config.toml
rope_base = 35400.0
init_std_o = 0.0122
optimizer = "laprop"
MLP neurons of a small language model. Each row is named by its layer, matrix (gate and up: input weights) and neuron, and shows model dimensions 64-191. Each number is 500 + 40 x the weight over its row's rms, rounded and kept within 0 to 999. Numbers have three digits each. A neuron's up and down rows have the sign that makes its largest values positive.
A block is one neuron, or neurons of one layer that tend to fire together. After each block is what it responds to, as a language model described it from the Wikipedia text at the highest values.

L3.gate295:468500480524461485501505505503534494490507466491491504562520410568506480477510469469592505496424439527436474442485519534532522574484564542444496465503468389538502509453559461532581497446504535498512448477509488481586467521471491507463508475500475513546476469442504594480540581525508505528494416437540521473557456512467539599568517539529514511502477541474540462519428566508521434566482
L3.up295:487449503465447480586450457517569481412501553506512516516533417555513507525470525500574535544494502511477434476471518523567479577482542582513444526563545449531532437474503487565533503439423481520494456474499528412528450510480499490419488551468501483487588503468477479484563462572461455528551427502427472533549527581533528525560483543514471542478486525506434543470415552464550454554446
L3.gate703:526518451517514486482535523497515528472495525581518536493486521474519553492480468496495495558480536573449441478444526467488510570431456555484514542485618447538540442503554530509497576482449509509510482436469515509533472528468508526467527529467463510488492472434476566570457470501521497487575439447506496488527540537532502507507558527555455511504449564454549450444526549464510526462466
L3.up703:452526505509494522481511467566529520482521537504487512503453527474526513504545523589521434513506527520521546552509552578464465479536549507447541519517522498460573520550536532443488473421469462540529466474453535523558538542480495514537441541595508536505550480465494467433509536461468454515546543479505483491527463492550574501569531555476517590426506499481516544496458575511497480486551
L3.gate1085:566535575553492533537444480522566505483522448478523456483549511499477486468506491477463480448551464570479528464478472491526480526483518535455505442484529483438466462528461492494516474445562513542543511497410561520535437534501541491450481512581522541497562461482518545541526454521543499489510533480532474443536416505562557496545479478476472481463476513467484548521530544504543442549489
L3.up1085:471451488548531538521545431500454488567518510427468573512420490458533572491470473462566512564467482560529493483514556521507553542490505463495486530534529484506475481539468571494485543482450464529493537482522520463466527508469475443446499497440539439482540522504547526507530483502515489559450497516507522450492435486486532460519469493489464476568475579467502535424546516477455487518520
L3.gate1534:498520494450508516471459456543552540525520469489518469539595538502535556476477481413541502539497497491477527552514480564522551498522457549467466519501495501515502521533545474452524535367511508514493524529499459468544527426471436520442564505516442483527476422442507567549504521535539497500544489463488497441520518599536472547531487565485502571491467524537538418521440508534565517438501
L3.up1534:512563472473419469549456513542475499548519505497457542490504512527532540480524407466511556494500531560450451483557505558526508552548521442477530530522443409445487466471549483525558460461424473482536489481546456540447447546520577569458558538553497471524491486497543596466501469515404464527467386476438412524461525503475562478545423494502560451431424538469524510424486451498455504449507
L3.gate1585:522431513491477524561480446530530436486507461576467474444462516572521523588506519558481497496460539498533528528473494465518490465463509433454498554417492541556455498513508504499469511420433467443491549456566524463581438450539595484440526511490533538443545442506512460482609484486481476525491487486492501516461526553541475530524518518528531457488561443454475493515554482541546493433490
L3.up1585:499461436562493507484443506527556540529449630478564545438502469503512489473458467398481572485539514523535481476438526562462436545550451410529429448491428474486486491577544424555493488465434478491500460517468505467493582564464474570528494534478444522495517556529506474507557476527436513490489463494505498466458512506464472490471454583501493589518437536483486523485484499470532433521516
L3.gate2100:484472504424561545405572501518503411533519511445517461540523447472438535444452503475543544523524429508489522577513418471460524599484605539557460574433523524509492464578471553411502528457563403539528556478458497501575500512419463501530451459528541478513568546534504565503504527525471455559481436524498539467520440545491536504509494536502526533465492457536560509444457553511482526533486
L3.up2100:504490533414516540580469535507512511463634508556449427521519508458504482506502527503508512532518513522483498514478465502554535556513553559518444476548538531457585506581426455459512552498492461470484538467482547483434506553497577541483511531548497516488521490438535553469485505485493463459437496453468486439482449605496478455588499444488465454460514498498461548524462521530571465497442
L3.gate2176:478435537474398474462546507501532510534546497530425476551450519509453458470493414450554497531528468453470495606505459535513502566464500524485512470586505455520574524498469473509475467512478512469530532457465457554527483529489522545467489523438499554521581493506481539526516499477507542556540467444429431486489482567517520537476488457502450569565473527526474529483517572492481503444416
L3.up2176:462491514532399490495495499526548462542563471462449528536497516582487476535506484509493501550541537475443420476514516552468510516546500550504510509523594447511536545589458549555541520417489474501489505426517479504531480510439578498499548560525504482454575436526462483506501513532502494479528456466492486523484417580523500545521515497545457497523527485482482467419475574462476527465484
L3.gate2303:530524571447521544524489489551540478486476504497481545510417436485507513467480509521541470492472533525525470513498523521454533551476523514530506507466499466459545468550538516485531445451468440472439566533422479421521527464466520539537475559585601471462534487398546474467530501569445550466560474459466528460519445557563523568536539534556409515464536482534489533476541467452535466535500
L3.up2303:442452477586531516515526460494495522541494479469496499511478552498514507487461435519512427561431540511466523485544474536548558570532522531458503509459563382485519446555458515543484430517498449505491510492466530449533522518449441508503465521481474485467547449435495594544508527585457578486456420442546524414491434519572555519540442492459496487544554489528553511417564500419604509495474
Responds to: Hyphens and dashes inside codes, ranges and compounds, such as Seasons 2-7, ISO 639-3, DD-114, 1824–1890, non-aggression; occasionally mid-word name pieces like Wal(mart).

L2.gate141:450470554594528442475493468569533476512494529520535528505582468506513518503529512492530562508494415525492493558472500579561434559520489513463518511472548521463544508517462564525546541470447448458530517515460502535481539485454481444513503478527525498527465506498471524519472557538523460519436454479546570547440452497502566470544522471518415454459511466524495552508466505537560563563469
L2.up141:513548549582475478473469477478533482431528548517421451484525468527497515515529485472566488469475551520463474475540483578479599474486451578518452434567531527509513539474516540460514511542573557435562546501443539565543527453496551528573489434469550441488457489549538415511473535558470451436457514471509426511430454557519432533534479466409497474508477517493473494471454465489550464449466
L2.gate380:496487532565473490480445455557556546540411414513516495520523533489429543528519513489529435525464544517525485489480481465524528556553522512527521451488571458470559415562512511545546409501549476484497431467498508465586464502492535528482511520503452472485479500385502551471505439526468519564517518504563572499519454482526520585518497456546483568490491445498516511462496508473602487564485
L2.up380:436455544428464435531554503512533502513451475477474513560474454555472472476486426499515443426542470464486499447558535432445539486523567569519518439476480468455539508430637454539476613481411491440430459500502478473548493489353505454490483541532537488529557521482564510563434490568498551466456438526565465536495478556529531554532514532474482511477521476516512456538446443418549523530507
L2.gate444:481507487514548547484544487504452476480453488481504491491446540580542495425525481532496541494457548518483447443538530467565503492552537517492558555490530423460539456443560406472511522514464495517431496485436534527485443532511434509519496487500477463548547504442512515485442538530474536455540552505469523499439477523498488573516525501480500507476456439559493491454564518455515477500541
L2.up444:475547516523566458542506497552558446502498490486452594466569475507561524516491459460532430542532529520505402515455443489557476515488510509522559476561556465473525493494494504461562442539472536490499449512540471471584459499468529479482544492511449484468527445483518551442477519562516566593523557432518531530548449575543458574602480445544469568468468463443546491514449511510530528510506
L2.gate902:541543487530559527485472448523503476543503510479500495500449437441503512462514493478530477464512496505494449517453424469518548519518576492486470484491528468511548498467501484438516527428454493437465478486428446471535450526564534490515525541604440592447581515462475526483498481560418525490453474496535521442561513541580546483552412523496483454457470446532485488474509537490511461518410
L2.up902:508481512522522467469496546509515491477507484589524524552509524572463498466513467515559459542487461555416513512523506490498478516576529542488492463582562464460563477519485492461527518473474479490525452528498528470493551487459515428494486451423559473544513456512561582600461510523548534546543521473470516536547479510545494556500522501554530482591497527482521497556515514504567495541475
L2.gate1201:458503534455452513495526492450558534527507464562456498386570523482407528525499489515449499472465514534534506550513462501445484512550563532545529485498504451534490501504570427566560447515511503479442507470517496528464549482454477540494492496571513450455530486438481529567449441512491520539472444452503480511480490544548495553510458567582502555523540502519500470579415496500556502567440
L2.up1201:507592437473532529461548449567528472536498516485458536550442510532451496535479479594552477457477457554475510458544427531463569565425533512533462510459483459456529489537527502499497437529462528444422462487421464518571434440472480520493514476529435523458494508471480488415487491555502432504567519524507554573516458536551476502556462507499551487501473467446536507512512479506481540498557
L2.gate1465:503458560510515503517520512558584488425481527522453509473470445509399540451537489487563480520465482477474460499508536501471507556485541554544478533513552463452529419509523431469574525463446491474460521527469447511505512503452520468460436526545530499551547513467548538490446474550525537575478481473478452508534396561523532530590537448526477491430426548482548504423473542506554500522506
L2.up1465:510532491506519490477487481564524470468480470483528540497500481516489522426512487454592484467467447501518514547458525527513506572551559513478540509517514393449498492509502475499580451465444473488458483539441456466554447467449506424498487542556520495489483534397527613497464521556514503572505448481500474444549415493539576540605485457524499475513509478438572513451493507458616539570446
L2.gate2199:487515502450535544496492449517584493480491485502502443491553475420460587466476480478501506604461543491417452528523480561443527451532484563454481511523556479455499458496436474515492459479497459561441529557414457484482528456513573535484439497529505486513504544489560503531512453529532486508507519454471464471544445527526526542478460571488505520438543535472482483528511519540611506493478
L2.up2199:535495484417538492485470488474473524438438489435465553480528466561462493435501486511540467495531539493450568522514475552531458575567535526514526484438545428503543486510460534445586495480475464460472493505547442477558508456547488473506504565491501499483562450466496606541507569557518501490475401456541441456509483530510578483509557418488460468550435465466599582466539454558509544556532
L2.gate2240:466538493532522494463549430557547521486453484446499520513502458489421528485502485503575453533440515529516497516495463523476534564524539494471554531503533384453518449550478475501579516447465445525446445500467512472580479486459515486519497531525466513517545491449504597498415527539525555504433486501501499513557453555548523583536463496509484478478454518521512540500472503437576475562424
L2.up2240:507424528471535511530485542565566460422456543568436530463523486564462531506570489497544443500515495484451534477531535499492488529539573588482455533496490496427540501493541480493547543438427506485515470481407469500530505493470499496418426542539544533521564481477577520523530508532529508534562446487482450484524480562588515504567530487567462527530490500521504484495472559474556552536506
Responds to: Hyphen, en dash or spaced dash joining two parts, mostly between numbers in ranges and dates (1986-2020, 1876–1918) or inside compounds (kiln-formed, K-9).

L3.gate323:385475558499531530510494411504554588574496526450484454491488484542556570410436484465470467511527538504477511504508502447487430520578509484510594476511444483467461490441547539517424498530510541445429463541458514526484486521472534524469523468488530489556481466511469544529532506513544420455451520470471606425487454547521526468527450469453530473394548515570464491477515536506552526482450
L3.up323:515532475580595548530480414551505536462446541509456459527539517529446551463476438454500456449606531431507461466499496527445555505467486519499533550498504522511538446441553504433453500422441569443480539460462477539527534478489507511517519500528437486494456536568539485478539481409504467449440460545471591384477509552506473468576426538457566462521501521461523482508473514593502470527456
L3.gate328:414503479549521493488439457484530478564455448448452471559542514558502512497490473542487561435542515493446470470518431497443472433485543519541600561431466500492558560460565511563501499465565417487472543478499435465531421467513507506428519492495543503504554559513517527561440513510485465499461534536501436482411508518473475534521421486516443492439469515521614502420533452516457489457568
L3.up328:458531425493548559484444519504487482549485481477415449471574567525517560493431458499495508532557507544453500488530521499475491557478477472602554528505463490527506550503550518506536574413521486521520569499502461564431475438522460427475459401532563507464544508547494529524499503440536441518500541583448520491444490472441507523468564502535490543447483526529505501480472504525540488541474
L3.gate334:455567541443461472505421466408496560547510540453552495463541535548470562479462480429511475548511526479442547552572510531558472505457548495487499478467513471430513514530478544438487533438455500523476479520511469520518516508581479563502561528534470517573540561537576557483544467499534494509511524562445450444462498438469539571489540497514522530476536450527493517493470496493573522484541
L3.up334:556448432470526528478485550465497521512462482526455449542497505492556440441473508513537462483516453485452477503544508574630471504516497499460456483557510426457550501492503412551450420467420497529473547448559445431448565529431443547438557519470514454518466551430460457470436494498522460447531499442517502479518497426461525574451497569480481542521496514464557457534512475484518443496487
L3.gate477:495511439527535458551531567520532527538530488516524569432497529569493460461435528496526504489529512473448484429566529553542440523491476469541513439427451486499514510494559492572547549477427512432498568552450494551518499498500476535490479543472490472483515503447562488473525502454530486486549512571488483501406451529485468578481496425563421524471477404482526437482471476515513431393470
L3.up477:501450517568519501527474528459505461443510549509548470568562459624518518438552520431506563498488487497480481460475451466525565445456564494491521483526550525561557505526581473510540456500463532488403532565508453593500535525459572511471493557545473465544474488499550468562479437395516460455519515562439487466530468467538467437531539492539469547445525505456546442508461578511497522524562
L3.gate531:504502461451513511461421467508541424432509507571493483556555485518494448459539571517511535579511474513472423488570558475428459537480553544495533527601530497468467472545490493545458521535462522532473465506459484477500543528580504547520535573474477557531490521483440444534523472459508500515526552448457488523464496520588528445466459471508415439547429524503449487483522458490488503510478
L3.up531:522500486535489544529522525476472540544501568415513457526495498485549527423400447530414537389467509546519507494480448611499453511481464478532528526459450507553470445416532522458607428542533435554468561537508501519546563461474470455439567450527572485538558511495606456497539481513483466449500504595487540497526465460468491513467482535517513507410572466509532452491383513467548501502541
L3.gate891:455538572497448521534423466536540501522415573539516475523530464508518447461499497518518553503537487491522539509499497595540467548579490560481568406505487502510531507511486549536495561499517501509516567476500527514557509454442502492545562457493485525505547467472526536466541520493515470538485546444548519564519505491476564580563491425585455464537480500582458498523539519553476466439461
L3.up891:482493500551475497453472517502489513504466511458461562502497458529503500464474517516546540508495430563444514586488510609532551502488497445497556463491555517469493549481549507492490519491529505454462531541475550444570542500506531510568484419454516493572552467461509531547478417488518511507459503486533423525468511517490515512500506527539541547455501491543428479497481537578531441438529
L3.gate1113:434476453496499494418476538431457538516440560429440410522586509500497509460496452545529533423486421498419490519519554566525573449561483538493558520495421517489488573507591444567528517479488578467561436519517461528463498439489475458490497480511560502464567486486519500507443545536510502526443541553457496549487522426552489504429485524496457486459479482557542546463524541551555532487479
L3.up1113:459488509529527473466459484553536510567565489557454535440525536535493492523489463456541580509496429470440529518526488476518515476451437565474584479482494479456473539541562485489475418508455467534503555534521467480461482409550465422528529472557469473445586441487526498450481494596522501538512565591463447572490501495459466541458540523511469545484487435533486516551459559511547560496488
L3.gate1437:473481458523509499488456500514547514450494524429502518474506427518501482539458524516462531450474553575535490565514413563471503581486487543497487502590527525503585505440513503488455513438457513498519517428495468481452482500489400522506493449463447540517526507572429493555518505484494522501453444521460476508506423489558440495502407460555492508474475498585486461442513527474503531534573
L3.up1437:506553542510463485484478469541453488442536475538471550469535525471548580485536518540561487520592491557489527443432443535423454452479453483462588438487473506531415511526563479578505452500532486452578503522481553527515524481483547542525460523521425474503510443519480515523495499512485576542517512558461497492500442568583539550484569502414517538514554524534556502519546516461405569481532
Responds to: The first two-digit piece of a year (18, 19, 17) after "in", a month or an open bracket, mostly 1800s, e.g. in 1864; weaker on published, written.

L3.gate14:505544611558451444504584516523505486485555536422426532558531534432472416494456472557512550500477502465546451532561417481563507444539549466544507452528439541434481480572467460574453554542522467542505485480561527478514514541462497473496480498444448451438525486540522554537472488450482473506453484513526477503476563502452529516455462503479508546468507521496532561514545495469448507438554
L3.up14:573525520510497492447457525493541549490442591546569548492501449493494592535574456403502444555540443507526494503492543486471445537542487475424489486537531450516526559464478443493488494448449560454561390532398496468513524545518471517405543491536531539428541450531445519555466508506533473505499492507522468535424431460469502473500515498454521561507482576447504464530471425533543487489530
L3.gate79:511482513496479460576525507411575573505514448444465474514515496489501491451425535497519547470459409474502511481497467514522464587462534500439454447431504403459537469442526528431492539482441485464517438472497529490483475504510484494557510466481504532533555429466477604463532472597534516546480524516477520506539563519520585461506442468552541532443448525468482478481435553462478503466477
L3.up79:548490440488481517518503462492510557463573498554530500595510499503476535536443547508505517510457500530525548495487452438498476524517546475563477555442510462451539529533481500544552566444515568494515466402500513563480498524561458541467565469446563486461527551533516534416527494529480494465494487499582517433462486500494518452467494489530481520462521560442436479431508551536493537550455
L3.gate90:513542465512473465444547472448529462499486458477510484499546484471446508545507506527491503493532534465437467482586482457528423497520573508488477495515499443550588553506503455466491583502495510484444572478495521544492476469460529584463528458586558498536557561484466486490532450403519531484514528514559501527524530493484480458457485478453506524427422568496517567478436475422508443524540
L3.up90:559512512436506549416588456497471465499577563466471566454442515502522498562488515515523503474460458543579489503422505537527461508488515508460465493480572533497441467522579530558553521526520496420524508551509561505508496504537447551525470404420484497414485553541511503510502549546438499546493551535473524504458510510451439470493521430412533495500449453469423508508540439461513456544506
L3.gate682:548525479534465523509494472504465560512541540552574460567541545399488411478561476470537548440449436585543471553567440481534474483495534486544508489473519470501479590426479524490553553514488546548488472501537457542562514481474464466520544464461547494486475477468505465466567457490455440451489500559498468536494453445513513510502521467504452557480560517470565543440486522533401466531474
L3.up682:528508521560536562509501445482574527563569421573530513518556516405457433549483560514532570448542553475526454557515513446484522501501492519530518520524474479534438564480489462535525530449495485509436468478533444553478519475392502530526556495460544459489547528449441531514469513500466474508466433525531519553492477526498455480577430505432556562501532494478492557542479417490486464532501
L3.gate836:481493494545494491534485481547532440526541480488452490494559514500534473422536454535452565456464458470469571480539524584484467483510527588529553547505514458463488479464488463514458503487495549519500535477498522491517504462549486591513528487519518551515531469528523542503467527448508529454451532424540477491426536493547567501533507509548471558598537473486491486475525454566465458458469
L3.up836:489549498502418513491427551521463511545554482572546517552600539496515503536464523535467489482400504502465589501480502509555451460505462544503551506472487507543478459518500516555436577400512584478438543575513481557500500535524527472511542525533567462501533425456566432567482543459517574546525521477545552555551495560540461436496546492489487573514494526438502498554504517529534447473471
L3.gate1243:486437486485509401463522469520476552539572482513499531529492437498578468575526547562517497420551502448466485500524443536497512570442590462502491470495513533527512456453470536427446555507564560435453604478480477523516519526527564490559487466518554496434484544526502452488529437481497450484536482452483554510516465539464532490469506559524500482515507438465426498485492471523536407558536
L3.up1243:514530531537424566484474481500464495513449454429531574510583533508479473494486491519467578509476504524504501515449541564536531520520461526541471569560452476475515466561452516457523463555502559565502462472516471562563560473472599472525503497444503523504531475535522529503537584476423539495440435445521486465498537416467549558606508439519465448553482476507578462516517585578530586524559
L3.gate1418:490473497539583557474508483448490481518481567435527462549600512528443491465547441430605506438535516547500613446469475507501574465426609489538490451510434580499550455569431487489582552479496540610541602547503524479477466511475528453492524527538563444531482500474526474464491449535493466509510478516544569530501459476460514518519493443539511465539434488549561527466426514439525478460502
L3.up1418:545459473520596517493574510480518489520513492462512520448495514481546452488492499481511491533510419473469493526482495472503516576468522529484501494521500476458503480531499564497522551444523566520499544531492515491528524435469435471470544521498470459440535543459529463536552573444540480450442475514551503605539490504527556518558588465490450550540472392447596573474456494446511497479458
L3.gate1915:432511451470486522529471567515489553499474456526487528512455488437472514461453527447466571498584496500533555475608498579537444459443490537553513458480508472527521569460449475535457524467410555538488466528448553484432474549524478514516553514443560545518565437511498463557530491531498491550536472523481531468474502464516570529404550499479513524553523537526495558464443525456502483460425
L3.up1915:526559490453443470576525503448475558459485492471470533458510476482518451518497500520504517546559482545535497486540483550544509488455516444551450484458534541538495473491453507485460568446465455514428552468559502558447478470477523536522450509495521491533500505461529576512436537448483475528551439516554538507530466542541543553454519504562515573564541571455539472530448589513458496471461
Responds to: Line breaks after infobox section headings before a dash-led list item (Champions Singles, Results, MLB debut), and the en dash between birth and death dates.

L2.gate56:518466474487448500472448549484456507448514519513468471513555482458484455358516493444507513523484515498489535527511512468468460505575525545551500517513529507548499519473540516450471481539512544543498544501492561448500577460454514540479541540492514557577426472499501522518517553528452521454458522477527570439443544462498481549530485471477472445487573468555580528524584512533443530479522
L2.up56:526501467469484549422467482521542543484532515423439513498510543509496450502407545547567476538474502461507526441470478460464472470537481542450484508474418488519558394499521516431485498537489606523505543497451613450508489570588511466560510481489497484504470528581528486553509487496470467492496478524437476520424497455443432509495481517539517412488474418445521462478469536511457512491528
L2.gate107:480558510483423527506433447500597480526496453530502459550550531511494564476468465514488530438561485478488539456508545481571488528487573559518498509509539551478549496543475551534521498566532558566521612515534500499477479545431445560464538528544511436529467581458499537568513491406529475530510499526547512535494547452442469568472559469527488528504520428557493525418470565553504544485526
L2.up107:447461485438490523498473520472527466425450504545473477526568496532509568519454584480497557478494452476530539468444497541558490494537549525499461513575539533568574514539521548489511542497473484505544554488487543535515451532406523569468498465502512478491523506513485544564487545456548504443466450459432517452518510499568493516461540476552425573510467472550573468446447511571480574511589
L2.gate243:424542479413470488524509524495549504447410491498464521581520543498538499505443523514518516498577538478495508438567484462466473558501468531516573480474530445502504550479525565559441498522477522525508543501525550545453391469520454503529524516533543470462519558504523504468549462566493468461526482469540473418523448509547481568467455507510477472547474496488501491441411483491589528446475
L2.up243:555537429489478490559511494475538463478487479528478457508527585516473496468479522513412492553549494451475484526470431494468435533448566540525524470453499547445497456554491573521406501477468472542497510533467491474455570556557542435465535557528459529452479467550497504517529514528492489473444465505453560445524563485543456501485453442571436469568523446469489509421514517521477539524549
L2.gate513:424502531488490486499527513525499544544543461469513463537591537475541486521553504497513513489449533508457521506514516481477509461480472547541510420492494466472504477397512485460557508470499530551543584469535494460493491521490478488565477504526476463477479491516523487556520523452456498531522452516500467507450466568440465492513546473466550478517485449509524469467501497494483502483478
L2.up513:522503472481555521467488517473491525425468524475513495492540487554508484528468528490460555473473450436498494473549479522422457470489427500543460586503467500513478508496503530558470516558503593447478481457506576491558578529472464526565509574541430544526513496514475466557535482478482575464544511530514507486560574484481530476534490477575467459464501451495418457527483430487509564489432
L2.gate631:517504507537510483448540543489545502548507528497464495444541534548593496525460571511472468457545471444479534455491429499443468567534499527520524465451492496429529485533510523420489463523509528511535512576532550476526557527515565448523539494543573390492490502481604517489431452505528480518494486533464497555400439459534469460483480439515423498436479486453493532559494426484475536499500
L2.up631:466512468494545490468519439455462493408484501528455529548557485490565504470550537531448421443562411528479484471463534554462546533556447515580553538462509501425529454508500460523526451462470474497505587524538464493505450522405539540453533447486521504476493489489548508530466428589498517440569509530468559518471491497445468546456577610484461535483546430486499455498456466484481478500488
L2.gate1495:496466491520519453491492578505492505558414525538551576555538505549526447482491438460478495439485503532462554506545462488559495463463484475503512408458549549471515480431517518475446510448429412567522535517489566494582533566578497538499511483469506524435543465558484545403476514526534504441461521528476495475424444432541550469444481539507439485467517546603542513551481463529533512487530
L2.up1495:487456499530530528541527462511587542569494465485521512527459525532501516506442570418526510602564464449531439462506587473487447590465455518524513439532526529521459516455474548506513495487532485504532513482547457589537494494496549528503555574507461525458529500535433494513497544547564558497497477551538413461535527488548518567560533471429520443508536525482495542432473424519509448504523
L2.gate1691:499505428502499504490444468554536493548470495514496455536541473498552556493422505409471511481500492461460424473519468578535394482468447507554545548469432555441505458457570530499462501548448467529456565551473521499538485522524519446476510511516469497508525480501463518490543560478456550485487530566491509468465473506526459572470447500514540481451594452536536534507440550507500469542556
L2.up1691:494520498467511498426530454487582534507476488539447449532576543482552548489457593447492478511471553425485464507629543451439478465543469488473539521523402458405528467485449515533444537547501463510571514527466463505456504552457558422490551509576528447466528533498515473508493469451481514417578487541435554486483489482495465579437516434437514528445499483505488493520491509455531511495521
L2.gate1990:446472515472472492489549489545543495570484443528416494513545525482524539450421538556487466441488510436505475457513519508485452488525584496480504480493454564497569465520469547547449479459489517551488498465486490432522558507479539475541541509470485487515485578474483516438594441558450494441563428511531482448496518491480442607477550497514528517450555465539478445528536460522542528488469
L2.up1990:474506468541512515520502484537506509505493547494512494507489457456560480501458578547440533558518507427537507494558538509455464531492436487441520558546458448468489504474525523500502549577485447502463473541454509502460494518430495437538493513434485444475523510439502532520488505530488502503519540533459467465526444485469499478538468447492445538460461450493563496502499543463533546465582
Responds to: Fires on the century piece 18 or 19 opening a four-digit year, especially 1800s years after in or a date, such as 1860, 1874, 1986; also weakly on other split-word first pieces.